config.toml
num_hidden_layers = 19
hidden_size = 160
num_attention_heads = 4
num_key_value_heads = 4
head_dim = 32
intermediate_size = 320
vocab_size = 689
hidden_act = "swiglu"
norm = "rmsnorm"
norm_place = "pre"
norm_eps = 1e-05
positions = "learned+rope"
rope_theta = 10000.0
rope_fraction = 1.0
qk_norm = false
attn_scale = 0.177
bias = "none"
tie_word_embeddings = false
parallel_block = false
init = "uniform"
init_std_qkv = 0.0296
init_std_o = 0.0
init_std_up = 0.0296
init_std_down = 0.0
optimizer = "muon_variant"
learning_rate = 0.00658
beta1 = 0.9
weight_decay = 0.035
lr_head = 0.00465
max_grad_norm = 1.0
warmup_steps = 200
schedule = "wsd"
decay_fraction = 0.794
decay_shape = "pow"
final_lr_fraction = 0.05
batch_tokens = 16384
max_seq_len = 768
doc_mask = true
train_tokens = 146100000
max_steps = 8918
dataset = "wikipedia_en"
MLP neurons of a small language model. Each row is named by its layer, matrix (gate and up: input weights) and neuron, and shows model dimensions 0-159. Each number is 500 + 25 x the weight over its row's rms, rounded and kept within 0 to 999. Numbers have three digits each. A neuron's up and down rows have the sign that makes its largest values positive.
A block is one neuron, or neurons of one layer that tend to fire together. After each block is what it responds to, as a language model described it from the Wikipedia text at the highest values.

L2.gate46:464481506523461485521520515520547535511512515516517509495489437500512521502514492549494500486507487525479534536493474476530521517512462480507495516519499515530510469542510542474529510469509498440485521466511496531479514495490500502520481539488527532472515525509497487518503440568543491517477475517499495490481469533512495468499466491482485539495463511526534470488558508530489514519495486497493528456456529480521469503511507505486465484514482449490482523547525536513504514532439508
L2.up46:498509526500450492516527470526505549508500493492523494506449461528501534530507478541485507519511488515497519528468469489516533530478446518504505510520519518527525501498535548495520479486522480468513503454471490535526549482469503532531499548524538493505529485496510503520514457563551520513524495491499505551480485523475501504509497480469502519501489490512540473538549486504508526544481493497495521471481535517507466449517501518472467506495490471521482505542501520497503489540436519
L2.gate62:506491447528536477524486535479425516479513460508501488477473508492490573511505499496490515508468489479477511470526512464494533499436517517514497496510543483509485511531506485512479485514486510471483513482478470505480470494509470482510503516480494485507537493515490478495514540534500481475481520486501465510492507478567483417503510487498479482525541538496532520499512491500563502531475516499514530522513526506512489499521452513520515526484456530504527474544554550492491525506509522
L2.up62:527513481506550507500498521523515494512505451496481495476501495517549499481467481471485481512485463477484490496487505470461518481482538521506511485516515526546460509552530466502484521508509510506501538478465511511557517516515455543513472541483518456514512484479536480479487514536496498465459530495497507517486490477552472496508461520491515534524494515495505512476523500500504491524500514496492516489501533491438456520498487523486526547457498525486565471547520519553456519522528531
L2.gate69:503471501468502484490476476503472497498516482492451499521522553453468447478468488511567480507501458502518539477509492472533521503497565489523474494511526512499473475515526469481495506449489511507502503534486517463447503552481533490477535560471463537499487485469516496510501517500468507465480519500451499479513537511506493484479489513529510529460496466490508535487516502475483509485518513479461488501508515498520508526511474488449557537488498487469515500489478482542496540495537495
L2.up69:516482489481513507489470502482450506490519477471472492516519530449471453492480494516566481492499471511506549472515491496549507492495542510530480493507557508494476478517507465477484507459484524491485506520492498454460508524484526492473503544454464531488472487491509484518496501485464528450485514490463482493545533504499498487479466513521486501441496474455523538510518475484490512493520534486454461512490508499512508507533481485438544528495492484462498481498481494507532540490549500
L2.gate317:510492457482539523505484504514437455495475524494497543505567505495506530528509489518498489521460466498528513455537531476528475508551534497465476506481489513510508501505509471496485491517537520522520501556531470507491478522506441516490501491490537531483483465505491495511510533480486553463467494487493460521532498467483486466507499511524505521493514462487480499474511518514507513484556496489516487535481542526478459474492490515492473505517488532499560479496541500492534530501561523
L2.up317:507467486500507519511468510499478494489508495490491545484505553505468520491502514511485474501492485533460486475534500496485521503554537466545441499480542526505474487471528519492476543458448519565508504539499525518513497507523494497511507488488489499544534488470488442461466526486479514476487505502514450495509488468499509499521487494498470523452510528505504505518528515515547515503512489472497514522469554508486474494511509551488502524516487510544553501499541524558497497530486546
Mid-word vowel chunks

L10.gate122:531508495486480478512508522521474471458519445484489497469516454526512491468465469531486476476514496482509519503549485451504481524475520491485531526495486528456504526543517568474479487512516504494466498476524485456463498498553524530497466506539502485477528536459506515517497498473521521460484527473494534503538521500465519487501531512459509486538543503465496514508502510515510512533494535564473493515532498524497516508470487488458493511553487526528537513500501496489453498510512522
L10.up122:447525485512498457464543460523536463501490496496509467482479512432474526499509506531509541497474525498520486531484542497517526522568512483496476510460487527496493483500508506476492488512448487481501538469552493474481459537473456499478501489510478528541468527489497535486457477492514544478510494509521511527471497520494499473521507488516483527534505456514495500530528530519493518469504506474468478507481472497462516542520495520538517455519550495533506500542525502525488512478499493
L10.gate233:541527507513489463510507506474506504475486497527466472500514483465503507493493502506506487512500516461516481486483502541533435498509506479491481471509478532491555473512546483509493506514551518461475469459481468484509501514455565491481518520485489502489524485492551540499504464509529557468492490528486474510527485522502537484532519472491507512486474488490465509553499529477488521489512530496528513529548460486495487494482530526524442519534464520543525478547504483547497473479510504
L10.up233:478492479530492487497488458452505490477488494480482487482488485436496508525511513544486520489459514525508477480487514503541491508500544538491436494475496482489496534478540508492482527485487515512556463494486513431521572535481516512482480519434477508452495492514500506511492500509505518455516486490507497520519502540516522475548511537529504566475489481521447517526499546478517478537502501480502519452512505537530515490525530485500517491512480485491501516500466528493498500499523511
Month-name word fragments

L7.gate2:487532482489450471473509441521450495505514496479509507468445482519480507482511524519529513488479494506516477528516476445528463549505504490490491510524473486478465482533495523498493492529482488511452457523453470464523522510498482448510480530526518484490510484467522497460452490502529513488515510528474466506514493489492530466507568483502503533528477488518521485516465475476529510475503549472489526558505487462492519463508486515487501484521478491489503516497491569488468505478528498
L7.up2:490471523520490500469485486508490497498506499516482522506487510517531483515452493511492479487521500504488510525548524472453486534510509508529518516496495527495508515510519492473550494505497514545483506420526447496494539484455495502504514479454455473511489474486461502493520526494528511487505542462456511488452548533490492514539507494454472514486527523571520509516535551479500558476491513479520499497441507516479463513471481481553502495512509515499519459500513506472487529513524512
L7.gate61:508507509472491495492481523518496459464536541474482469518523508512470470490493514485477554496533436528478513490507482503496487477489483533493484488449485489490482533539477536468504491496485492504476490500467476425512467465476514491488538479509494495469503517464489491467492489468492522517505533539498482455517466476512494440471504480511478510477487494526522479493528526494468493495468509514533512469515484560469475499487526525556507502467457506475505453493522565492517505543500479
L7.up61:500489487556494440497527518489491478508518491486502499468470532518464463500481508527510470483532559531536470478491496508476487535487475503535517488515520509535485475499508503487493474517467508518531513511487482454502509529472451529533487506512466502506477491483486544491470487504515541492475486482505573474570487511495507494509547508502520466481500506462522486529496480564543436500489464474476529476508500510504471501512522539531517499511496484514526469473512504535487522457490524
L7.gate136:522477509433488506488510510484500506547502529482528510498501497489521501458491534476509469488458512474464499505505478492479474490517472517523529552542503559507502510500499495503460527481506473488473493493489483488522507528458479495438497473491527492501543470498502486484527464526512499531439516486487510547450529484516501522538473486486508486515510490481477458479539549532491480540479546510523500509526516447476458498491523460503454466532507495486546504469505515509457518506496483
L7.up136:503486552455533476482488488478494521506477497441508501477463530563511511487511492482519488543482523497468506507541531479494510496529480505562532507519476510478504514481494505510515478522501494507497483506532497486506478526502544532505503501467480508510503495502510565452482543494454483503486507487479498501487558534502522506515543509474473450493500521472534497450558549509495506491477508501479493522540468506499496511499518490515478460551511445512505467516487500478534562502469510
L7.gate145:480510507470489478449490488444491512503514534478506492459556531531497529509513511524464494452498521506488493463507564538460507493465478470476513501530517500504508495557490481500507509494536452522489476546479537544530494486502524505491493522511487478505523529527464532497499470465486477528518497522471518492491548494492536485487504477511501498519497471492527470466526547535458517510507523496474531497490496501516477502484504494543545474569516490529518479458520488477507499544510468
L7.up145:471521518514459453498464491456458505480487473443544521462528500554471501496492534464487493513462496497448486517514486507494501499494457515489488510489467491513520542494532528502525501515457526508470471512470485516517479544486459484487466492511472534503547505523485515500518487455514530496478528514487506509559456489502517475487516503544506491544484455498479531491516523465456528520494508508493523498539492505482495482519502530536537481532482462517503499488469440477478491502512526
L7.gate167:505486503529486458467534480489531502477551526488485523499484560461480481521514468471484503464506480514469503493506489469524495537525485512504512509487459508521426523546488533508475484540453487520487534475493495492511493459492496475458488503525509481469524473520484531542504445477515481522502498515486564462493513513466508482485482505490478491530543514473519485502531442498469493503510498471494498525484529528515442512499505506507524521516522443501526482489505542508460520467488483
L7.up167:501499511504440478501515466461500498494488542509480525522473488479461482504506470513518512472507530516484469511484485510465458478489522537471466480492529523518463459527518456472467514512527484516531484476492482499477497476481520496484540493504527426549545522541513535514483467498538464541488486547479513469480515495505490506504469517506491521501488455483481448485499485503488458498485531485533493532490500508501507498504452458545552513490545501481495484521530475471482474474499479
L7.gate187:511506541470527453440482514488456553502538531513495511524553517499487488512455513521493486479519484487475515488519494505494465488488521515492569468474506444488522494524492588533503482533508500518502456498515465478498501498507518486481473502523521515529534525561474494496504515507495540512501504479501531522500469446490501475502511553507480482510475495529472456499546494512494505495539503505542497534533484542476487507490478512483540512502491504472481505520541494517473479500498520
L7.up187:446503511557466469518499501522481546514489496512506531514528491506539518478415484491474495484488461527525491493492513471491491434497485492463524517487518468509505529490483512496534508496519514491423521513482492523466531499511440484497492521484486491520515485464499519486518496494493499493514506512527524510517506510488488505519532554518481507464488498480505482516525489523511529492503468530529548526506519493465493512548512491528512522509482566546508473484543511497426462497493510
L7.gate225:453482520562509512497500491453504492494500526464486486508465517527544521504496496508553517520483477499490545548534498491491514503492516461471514486487466549497533518543520456493481494509550494526499504521553474488511496486505510552521492486489520490466506489533552509523467504500498506510479507510493512493522474489501475550518497435482450528548500537518482496531471466491477480511508529512493482463513484494503470483537507485481550519469507491463475507548535471496526518533471504
L7.up225:472502464460495495472524475535507502457545530467527515509491504508516556480539520508496525506507485543529456528504504501486503495504534499513487451475497490518523509519480519513513508530526488484519496516535484466559491453523524513506492479513493501488447475536519459542499499495508484503531503505512495468501499471494450543525499477493464504510538510536495500523442533544476515511520518541511530471474441482518488502527501482482552468495512519482506541509467445544482502513486500
L7.gate306:552526510496456508509503520523509460493512517493540525487563523525516481469498498488504473494467494582468518529505509489481465502518509524567514510535462522528490522489520531501502502515500523541483502472455487474527470485492536493460464512506467477479532510511472528482480504573529507509508488495531524505515503506487482519521512480510508498470537479460489465489461506515452536496482492532523556498534503488476496498547509513477527490513497519510479498527477500521483494492452539
L7.up306:509490497447488458457492496523531518507472525464452492462481482556487488516500543515527523570502452504457504521503513487485503511516498490494531492518514486494538458520527511526501474490485496506435494495514458470512495506507489448481477504533486525469496498506530479540523519501536510495483443482451501462506516463487506528497541502498531505483531500521494452501499515426519505503509522487465508481518513486439497493537476502515529481493510533473503490483498478498521477494533525
Month name word pieces

L2.gate100:480501509509463500489493509521495489494531487473482465532519501486467480542515483480494481514476542486502482551509481480456553457504531480496510498509480462528473465495500478534508504465507511515498439437471512525492543500487494517494536486490500493478509535501541484501469522476516494481498487525525507496480495524523509513501495467487511483490496479498508501579504509526540498511481488466509502544511483512522490537493492505496484579486541530475445582512495462491472481523534482
L2.up100:480506495514501470489497573541489487494523482529489497450475477483453520543510497497493483500522503476510460525516477510478504460486534511480538486516507485510502506528480458514539509491522490465492475454466535536492483491486550510524534487491488452486519498495496507497545515493553483464512509496551520494464478525521477528520483491505497472531499498530494503545505484511540483500467508465519492534535489500494509490502505448506484564468507550516462564515548500526509493513527482
L2.gate108:523504469501532513504517462484522473500481515488516478487473490503510502500500500452501519458531507446478538492517524540500475499453523516522492520528491545484523501494493470486457484495497469520510436566507521483435489492477484517469534546493537465527525528536497546500504460487456485508473490514467471516502526488509526474509491518505473532490510506480481479509452478463509549457540478504476495537497495484509494515512488517518497503493501499539527448499487535555518514473525492
L2.up108:520516506500534528519525435486478475505463477530487476498526491495459483478462466532472476454497519509501485525535492472520479517501532500499468510519523522536502471484482483453495506492475472554483482479537493492469495506518480513503520528537510523524498495516512491505513529486481517489449501499523493486511510478460492459458474538472472533536495469474498547499498490495469445514533470484543524485487513519497512445437503533504472484454497497494538481500484539547530522506479520
L2.gate166:530529484495511501492548444462496534461471493505496501495505477467517484456496509518482543515517466477509499507550512458548490493489516511506435480528497513489500450526501536446487477508482486516506529532522494436535462504531500500500510505475536441502518517520523526478477467509445506484483520509480483494496509495482521460448517497485512531499488560450518500475532509513472486500509510513529518503482533503510478512547495520517535500481481461499536477526516502483497500465470498
L2.up166:545526486472521483510532488475476529479461501504505473513499479446519501459496499510531548477535460511511466506532519444525483494492519518525449484526528491478468470511521530452529466515494489512503513535519516435509455466530505513505506512486541437541504511498538526478488481518461510503509517520484483544495525478478519467478521521481519514508496554459485492480537497500479483507510503507542526484469488527517492500515482503483501491467498469498545487534501510466479470492457490
L2.gate236:525454501475572499533536491456507488472465483517519525498510470470526473523495478505496559499506513533454506472486496525480517514520506523547468480483464496451513503443569537477490498475529504471497477526486471487496470476509508467530530494498553515524507463485461500510505480537478506511520484569508494507470493482469501521543493496480452517475503508494502524452479484504532466488515486499506512507493515459489488484489511499487500492472492473515487502548506494523531535492516532
L2.up236:485521489471507522551513532494505470503467513498484501546542569512540503511531484452485526533492500499501471467495534514486476533549514525514473530547525491497518464482486489534497526490462496510502482487555553487512475499527517513465499554510504506498488448504487501500512494544502496504503498451500479502507527489461524495536510507534520546525459488535482549493496459495531500515504500533535473489492533469524474508489538489524540502451476481468501506507514501488548488491473498
Word-final subword pieces

L7.gate18:503539502492520506545550466505501478501499502502493468491473530430503548497487525542502482560522521490490472492510486477512546435519515486487518468530525492482518491524518497514474535519463503491485498517445479512504559540483477507529498482517510506515531470512527479514525467477504511521523457469460487455526478489464552499483485481520460495516493496492509483478510471508497508504520510509492526486499496482466513485489485475441457481469530505541509523506530475459453509515487476
L7.up18:511482493486550511516495478496495488497498536501526502504477481484538522482483514515510507531543480483526474541529505463510558467502481511510501461493540494532487466478517493535496467479484528532518502479517465482515492479482515493485566488515463502491478526542546507499496520462498513478490493439440490463498503545503519482483508491522487505479501536545492495520505488469516461532474578491519554526482489471530523473534475522510524499475503505468548492545512499499483502500481537
L7.gate32:500494526467465545457525502525503512504486505498471502489515480468489467529515510468459513511529494482490494482512530491518483519498487529466553469521497521466548487529496469532460526465493490507477478540514537471503503488473463491529469468502514507507528518503491543549480494453534520551483486513480488461526550531503519481490515486479525481532498515511512501527507520545544479537491534508530412505515510481485500471482508474492505520516547471507473500548511502492500510461510519
L7.up32:477498489474475520496524524502471464530494534486446470484516480474509432519549492478499463503515468504487513478508483511480507515450512485472533479496495498481498486457513505527486498498512518512460525504495531488468476487499502500527526489442473515518455523488479450515566515518526518506468528456479521479515536504473519532506441504505526453504498456501537478475500478521451513505493473511530537498488527475504497455503521498446524512506480520548517498525513513491534468518481485
L7.gate41:464492504493492485548513529508500506504519474484480485489511472441506481487492476503507508468561506539497538497488517512463492491488500510506504532512496504511546475460522454454508488481481533508494500528484465491526498534508487528500465524527509463484476549494471457505484518485481580546491535498494493514509497542509506540522495496531505491521489436492490580485536511513526491530490465481459482486509464450493503471519502508494514495484511522476475508538507491499501493546546524
L7.up41:507495504448485535520512504477470503507514508502448500502493526516449483518492474477490504515561491522526508455527517476493527462456488523476490469507494537524516517474519517521476501505468507497510535498492469457543527522526457495514489454508507497513489561544488490490494499514497494487511543491456500503517522507514487494505487570520534521446489496516466513460498495463512491462484472502460449511533484498511555453504529473498532510525495486485558476465503484493475491484480516
L7.gate62:483535519484465518497528529529519471488486491446449466485521511495485501499466523505471486540488480525492526475490501509500503465463527455537519467567501457495519525494540509465515534510488515516479421551505471471524445531471478481519483499533508477532494517441544463519490483504474512494505476504484495471516491474489486504541509539488510506480508476521511507501504541522512513544525481518516513513543504477523483506452487497484495511505500505501460458500486488516465469516506492
L7.up62:537504503522531500515462484552494519460481443486533537464513466484470496462516493494486519523527511546462537475515480518531509480522495498490512504462488501507511509509498485507451495519494519512450502516456547503467474499532497517444511505499484501493505501495471476510497511487507493592498537487501521467514520503508516512527463462452554514496493497455473480508468512523517491525536538494509493501513458464501515521476503494498500455472512529465488526545498496532521455521505508
L7.gate83:526485490495482514504491510477513510511470557503519446478483497513478480463478485493505499524484519538499540500493484543535509489489502504530508503484507535482501508483512438507484482477542511479502479475452491523478473458486513502502482477525503506492533503479555497524475459499555503514504502579464490458500504521506509482490473495478537475458479479511475479491565496530488494486520522518526494492491542508493533509483462489470463534517480488468508503571522484536517457549514516
L7.up83:520528518497511431502517505503469472505488511505468499527483468502459480462514456492488509498517528539480497505519503493523491485544503502473441522454488506512520512492532493481491524476427503491495492532470499463481489485501489478528478504468503526506490458523472509499513512492478504509498527560490469507438499515453529463458486469512489455527474534487478496543539511492520517490518560515534489496524529467530513452511503513444448510505517495490490509524512491522479532493511484
L7.gate88:472488514510498548476539531522542478521496514497466485509493504458514488503486545493458489539509477572485535510471494473523563497506484495503481492526482539474535535460494505500473493500491530488518516503551555479524509499508499462494491483493517510500508460480505515519528541508488543544450514536512475547476493497469498497481483531507541528471500447490530495507466521484508506496515470483473521505457511514510532472483508525559495503497537496502459500468493517453507482524481501
L7.up88:484508481502504563508493560488527506498473516473511452508494508476521506492472552495484511518503486536518514530511515511506521559494476484519509523504530557482539538496509506492490504504485487465497491514530510480495498532486492499533499495478501530495469463460528501510523532495458588539457523523507487519513505504492530503485474494508544501476444454478517490517502506517457520499542464514512480534481494536542519489493501475517500512504530476499467445476498474450509530495512537
L7.gate162:488493475524486534488474497543504488517523471526511523517465524477501511504506439536510507494556465504493530460490501454447469487515481479467483516441504479505510480443489460506500506494493472509515503480517509469507485498493505466515473494495484493512489480508496482506533507503523562537520476504511505528517502495528558518463548514523458525471501481520496517549519472483537527503489516477474463467467476474534529506502491486515521480495451494563501501553483477539491491532476505
L7.up162:510544483502480481505473469498476475526499538499498481502532533493486555474525527470513516520493482474524500515540512476476500497537502446475528494504489533494490505499519514480528493476456527436480499534527470528468500547454449496554508539515482490521518502497477508491522501496537490463502509518507459523537464474496489500506448484502492463469501447488448509512498534537471532487527523546562505504524533505501525508526505473463498514514495498511471525497491519527501467478484495
L7.gate291:551528492520486508462516470485472522501480476520506533530498489484495489494490485567505510476449500506528493486474507505507466502483535470474503503436490499509510493511536480512519447504470460513462528469499495501460476489487497498473466462552481494496492489496520523454498497505491505466507558482479481511514442528462484504513493510469507472483543490497502501531514494500472539474526516457490519447489450490481523509471558528480541515508542502521500463505499453498538518478501515
L7.up291:521466451497515464521534497513514486473468545504537476511497488517512494543518457493512482458469571496506521460514545538519522510535471519506501498454468477501507517501511463491537494503460494545513526510500487522486512530543458517470515475509458548517502537485507484509533491466471485462459542449492505460494518501568462508498520528491518488472505492517486497488508499526465504473506494490452522497534534507475478487496523532477504491522523511533508515491497496523509488512534490
Early word-piece after consonant